Weights of a small GPT-style language model, trained from scratch on English Wikipedia.
Size: width 576, 9 heads of 64, MLP 2304 squared ReLU, vocabulary 50257, 89.9M parameters.
Architecture: rotary positions, untied embeddings, normalized queries and keys, capped logits.
Training: 730M tokens, 11142 steps.
MLP neurons of a small language model. Each row is named by its layer, matrix (up: input weights) and neuron, and shows model dimensions 400-495. Each number is 128 + 32 x the weight over its row's rms, rounded and kept within 0 to 255. Numbers have three digits each.
A block is one neuron, or neurons of one layer that tend to fire together. Before each block is what it responds to, as a language model described it from the Wikipedia text at the highest values.

Word-piece continuing a word split after a single capital letter (often M or B), in headings, parentheses or names: M-al, B-ark, B-rad.
L3.up65:045129121150174122191136121137120192163175093119145179122116167128065132109126188102151070105194141145118139076165141109088160121143182171127153092154103100110125073110111095112134084146115104120175100136124115160104121173109123133169116115172139122157106105088147107114164126171129122064
L3.up279:107065155174154106098107131120079135115107141122121144152103126157138137088113168101153109131150082133086102088056186118094139064124115074136169118100089092158095099049115097136111129139102103166207142159134102149173138182117155082156149087186157155100099158139081139096150155137135101134
L3.up756:122125180152098112138119116109143156174181144149154132142160123105166119160167175117159123115136151125183110104106093082139176095161151067123111075156133117198116120141140092146140101154148061114157107180195093191152162095156119111106135096166135167111143126160194130128123115144132198096
L3.up792:135115124128129098109134128121178146167161168128094172156159122130122104060072078112167070162083138152104123140094057057099107095134176147129083147117160092136143118088091137138136161180199139165174213120142114153176124104099123162137128114143151173123151129172131095051164110109138114068
L3.up1022:156062103169110155116143142139105143121156145159099140150096126183080107094094174057159135124209147073172150166070128119129149101176137119173186112094120114136150121164116146168084155124149115133101096130178145145165073130088209132130212124147158148181139079121096115168161137098101141111
L3.up1429:184180174161130120183165096096128114153134111102140110110103162131112123122159123133189138120147170152138129127142093150138138113098115102101151123061174117111145066094141144158101121169095153128178088105134156133202093119155104110144119116125144110111114150183088119079160112092126158073
L3.up1784:100139108140151071191159107123089149130140118111114085072148136105079102061153088126139082175164081118142112070164114154134148113097120111072082134130115127146114065111111109077143106129144122176200092131235098105157058166080153153167105148107110131125190122124162160069128123155117062120
L3.up1906:094121137182175123142136115124143112114124094050107159124130089142097108092171115114103103157130159170152169058127164091157128077105084077132165111079140129077066140089086144170146200145091141120179142081147112106219039112194098124161138136220140142186133154179113162129104104172126123114

The comma, and, & or parenthesis right after a person's surname ends, often fused with the last word piece, in appositives and name lists (Purdy, Pierson, Nakane &).
L5.up88:083165122131166157104173150147142172107134188125107163149169070117091146063094226143141118156102115145119129104082109138101129172093122125153127072178120145137142112126146113144156068145150159144154128141120085210164122159144144204162146108130100132128073148107174129125116084125158130044
L5.up1296:117108131107129103081149067134098116132078163132141178117166160156224117116140143163144106120115120164103137113134138119140132085090134158150158107099087147146130092131139088105137113094156144119149155123098124102123067175124126183168186029123144125139111094130159182131147123111151104097
L5.up1400:105093113139138150123144085172157152132119169128092146152173088133125101090191191144125130160104107152119115104091145126168178147140149074146133076166121149135126046075148050144166118131201121154108122128051088151179105116156097156237223092145121154125098126091161174088166085095150131067
L5.up1610:072125138111148080127161094108194164100135154118092091102130123125102086123234193167134111097141064156127155115087108105109139121093097061136113098172148091134114095096102077095225170044177119124174102134155052144152074154172109149177107125127143126200107154125124137122107183112140103047
L5.up1807:033146126125134129128154138137113064065131148138128108178145110155142088141145200129136178081161156157145103126146142060169139114138044116143141091160079127168103136135150123089150116118129071139115058108094116087141112140114126171203134101157167182142152136121170158149171145085075145112
L5.up1885:086145137037163075180126097164116155087135120093099116132105103128123121133155180178132156098105112126088131097130069131122194149113064087162123090138099086178132111074111107145141168076124149112166160076085097148159147151124113194152138107089153188136100113102134137173105106103144106037
L5.up2063:101144136178144140137113059163105157111130147113097131140136118167129126078157198164166179093100077094120126112127139103107139144129095103145122110111073153128157062117173115142103153106152173127117111115151161098156097077153148169140108131126156208046170196114163140175131096112165113111
L5.up2253:127167089130120179091154134085141156077162216131084122152158135205087109129174143159100160072132097171121136100120133134077151130119120115106085101154102108161086104098167096121175091098175195180126136192154109114123128134138118111162163072136165163212178156114161157146095152075128097069

The second word piece of the first word after a boundary such as a line or heading start, opening quote, parenthesis or table cell, e.g. "v" in Evans, "at" in Hat-tricks, "ight" in "Eight.
L5.up121:087219112193156140114136156140152203155134156059139089142200142113114104141167144137134160106116115190135092172137123114210178114088138122131112088175144131134156126133116135079117099104144104165135209097116138099157103138107154128160121104165134079105093153156089083128177171128149124081
L5.up424:126183155133160140153110106138149103107085124110159176135097155169109101123213142182107131153096116137116118137072128101116175088109176100095094179158149116127058092109140137103119140105157099140165124125111129100092165115162134114140132111141139159137144128091107152189110142216111137135
L5.up557:134112095192153142088152137122155174152102089107166093104172119102153145155149157159132116144053110139134110106138105109164191122161144063099096124143110106109140102133109177135122148135186142105202181131121151133120114117091123094156085063131139083138104136142115140086103126164146096133
L5.up755:121141077144060097165137113084198116173133120102137168099156121147105183141116152143115103125182132099135174116117127138064089044142104154149158113144107107108117103112097133163174186104080129170101162142128160150199113118181081112153129139146114155139142185165156076128146129144092104104
L5.up903:137150152241155145151120123032135135124117088118111134107147137094108097093142151164097096155148142124148093161050186099143151124109148125106136088119148140173148103070081138147124168107140142150156118173137146096130158122144190083158116103146113110166102150215110156120070127129160079125
L5.up1607:092155107176105112154198096077066107104173138104156130167171172078153110086134141145128145146162109114103166095041141124172050143151153094206199120107135146114124054124110130139158139184133110159135072098153112068124113113080205079127096118133147121143107110105190081157096135167147120127
L5.up2078:147137142111179117112120112149156150183121084115141113116147131127113135128094106109132118128159197098088092128135132124131120147115158121166123139125092087161100150118097129155112134186147128156194109199117136104130121171131106124108121111161051104106084198213131145051117186161193113096
L5.up2250:160066116189124211177149126131124113156077135074111128105155159099162131148105164141121108099162101122139149150107176118184109157108186147138125080114156148101138096058151150145121094103117139130134096124141126121135100152101174107209167129121141129164133122117147129090095090135183138142

Quantity or position words heading a partitive phrase, mostly "one" in "was one of the", plus "end of", "first", "most common", and numerals in table cells.
L5.up239:114117175154105139195168114140109106153048138157163135133127136174085125122165175147155105081170102108098086132118095176151092171085178071138123119119090165149148129106128118074124128130154144103149119046084194106119081181081101060115120161099121105130109112102175157151118109119156154136
L5.up370:082176099149179123171127125104150111141099137130101133099212148118129119081155136118189062139108088116088116153083158134116161134158100142133140138182132176082162091126158108123153117079189159125175083127135134127176114098098158077100100127084082170157091120133100169128162176085146186099
L5.up1506:100128121143158128121151117145125107115096145109058152133119126104140090176116123164137088145158140154059118110123139154117102143091153103074221088067185151167159117108173137148154044104134172189121102157129163087039155106099117128167134116119160108104120106175096143108174086125168181058
L5.up1540:144092110141133186160143111135136139083119156084108115115122161103186134128190115094169111119121138198098162075098194105131188144108141136102140141083180119098126125106182146088160121180137076135154107110141121102141187146101146154132084103176154134091169074112091153098136109134119141095
L5.up1767:129076099138100147149155105166079147156150140071115141104175122097100117113157135172175093131111178117054139160159130114150115106141113197078102094115171124119115133135154125104156085097120111111123145238130121114137142183128088121211129058108167104157165090124111183119176108084087144135
L5.up1902:158148170125156138150133127162122163106070147157122115125123149105119131157161178072101113158110112171098142081104162133135085141091081133119158168123193162124126120120211140137145113147137096100098110122163128087169127116122184139142110120177133103139132188158106137051139194114156155140
L5.up2221:103104137128119152115147114107137179092107122074072118164195053148134104130125149162149111137172148120108127103105120112119143124113146102073180103119200168161171106132116062128096070183091101133170140115178162141099118150146104129159101123110144093111104108163124149133135098111175168139
L5.up2296:105076101056134114115162137171165142154125146040117134183162168162117139142112174167175100186177125137148110078152176151138076184103155117109108129142140086138143123148189089080095097127093161154097102146154102143115162107109160133166185107144083109156132114121088112086130167112211139167

Connectors right after a full proper name, such as and, commas, &, |, hyphens, in credit lists, firms, and places: "Judd and", "Gallagher &".
L3.up136:166114133140116145069092119122121156100155131091123164174112133067167072044162155153109101129094101180121182108100131165151117123111137078107123136139132124184118162165141116114175187090116112085102140192147102151107166140118132126178163111107148127183135138141170146164127170134086109112
L3.up636:076095142172141154147169141112155092129114107118105168158138044114097115110168207159156172129088151156152157093075131176111137137141136127135124123092126192158123120121123102151124140156177126114095120109092099155200088132125160182210127132111148155106076089132176176110100121103155141071
L3.up1160:070127186118200113138182168120114171059094116102108074119154090081116076067199205179168152098068136161124109075129093173124155159119099126117148139194111113176099079136157122140200165112175117124122111060096086110146143130165136159112095137124132133171111123127181120116137146080199076089
L3.up1247:085087118142138124191162062160138135147074149144146107130151114118134092142192142111123085097164143081138135071117118146147120115079090154170105128193103096116154079141143191101121138127167154141146164118125125118116116189106108120136169132135087128117084081156184089127125133068160122087
L3.up1353:086099185124126132159183088153081175062093177083164138116172166048139133086123167132142178129169116173133117081148109140158125125132139118133169106173134105126176124157116084121158077089184121111118101151094106085144121137153179171190144114130148113168050137132210133117091120146132093078
L3.up1536:093180194152141082112106082109153145134108119111100079155172121099158140124136196138062139073132101175118125090131136156111146076031094114125169099135119135139134124142189114154106146153112101162161100086120107063137109127105076172135122114148123102086090119103153117126133131091088102144
L3.up1671:047091090175156129109119135111161125095150193115067156187177139135155112093157210155167147152103161106169111067134119069094165142115102130186163146157140134093094170143156141155115154049176209176101101095158167086173103177118103164165110121124110175097085090157139149115143145094099160103
L3.up2290:010104180141116164145126163164173146072148161115166126127159112105097092106150175161151139098099122146148104144105130097125122116075140088133159120190103113154106103057119131095139139126135132056113188125139091144155164160139137064144152052111111182193116135126168140085139106098151084066

Ordinal and position words right after the, his or its, opening a noun phrase, such as first, second, final, next, mostly time-related.
L4.up354:137111112066119140091130139139074164150182128140166173127172181115171139121129137097071041151120130162089119161082128102174088156167098162093147137173176111158142133140177149167097065149153142120126127149152110183153155115108125100122149107155066136095133074186117119118129112092102135127

Words that pick out one member of a set just introduced, mainly "the first" after "two entrances" or "two proposals", also one, each, other, that.
L3.up60:136164123162148149086178152153109188068116106088110161126150156089185106109150142130122097136138106112173148145078056102170174094127171132128192086113128128181119127135118119111081095127138102101106188176077090092118076135193156154153179122085092089147126153113116112100158152182144160068
L3.up356:104118128158116125123195155105041139096122108118122135133134115128093080112091099142151050140119141153043127048079118116114082146130095060062133105141110159135140167062168133148152090139078151137143088122131127128119140090118166126177170089214161147089142156161111128095142164152190163128
L3.up507:160123132131144144121107150120088176099103093173114146140110102130092093110141123132159122098157111133082101103107150130119104052111136086091142069172122127133164072106152175107175091064094137065150070167104144202135124102127144162148170101134121144142127118117156175108144151130179155109
L3.up1271:220124080147086126098142143156119112114091129152167122113102122138185107080130099109148077180125142148073152093071127169141078152131096114106103094095131107111161151129127122121180073156151133065141166096143129182123101162111113119156149158153113122091161082163123189123138180151146143124
L3.up1412:095083134127142144107117145135193105130169092121133178138184085133174106056144163101194134186097124117115165071127089107210140138095169088129093133156119106072149118127092116102133145123158105077089090134093060118113107145156143116137189067150062129051174114149167139070131115138112131099
L3.up1905:036120145167132089152149115139141163124119137073049137081151157129117132103156132120140160130106180150070148088100134169138198124138104182093151151095110119182116138156120141141093104139102084111066120191159138119089074151091062163200109075128118162121182133206094124060104205137096158100
L3.up1935:103138141169094111122155148178132137122115126093187124124148119137139120125163166132141117135102163090140162153099054108077149127119130107153138152152131087106104154118088125148101105080138164138123185063143133098113084151150125105156141153182119169131135100163116155088151144144067127079
L3.up2053:090103148163162107091169153168120170033126182120170146127120153130120075127145153106153108122132114141094148122128114129172134127127109164105115126169116098090114148075164153127171070121104134135109098151149100124120110149155149171157139089159105085049182062176163155149144125160142130131

Mostly an empty-column pipe in wiki table header rows before Candidate, Number, or Score; also early word pieces in foreign names (Malaysia, Hans-Georg).
L4.up1656:159122132170134131171099120119084087114101152116146156117132127120120163122123149147123045102123155098126128085075108175109160096111153155057091148176110086145108083124131106096108116085145109102170090191161132117148114150117186147158172038107162096128105166154104126108131125148175122105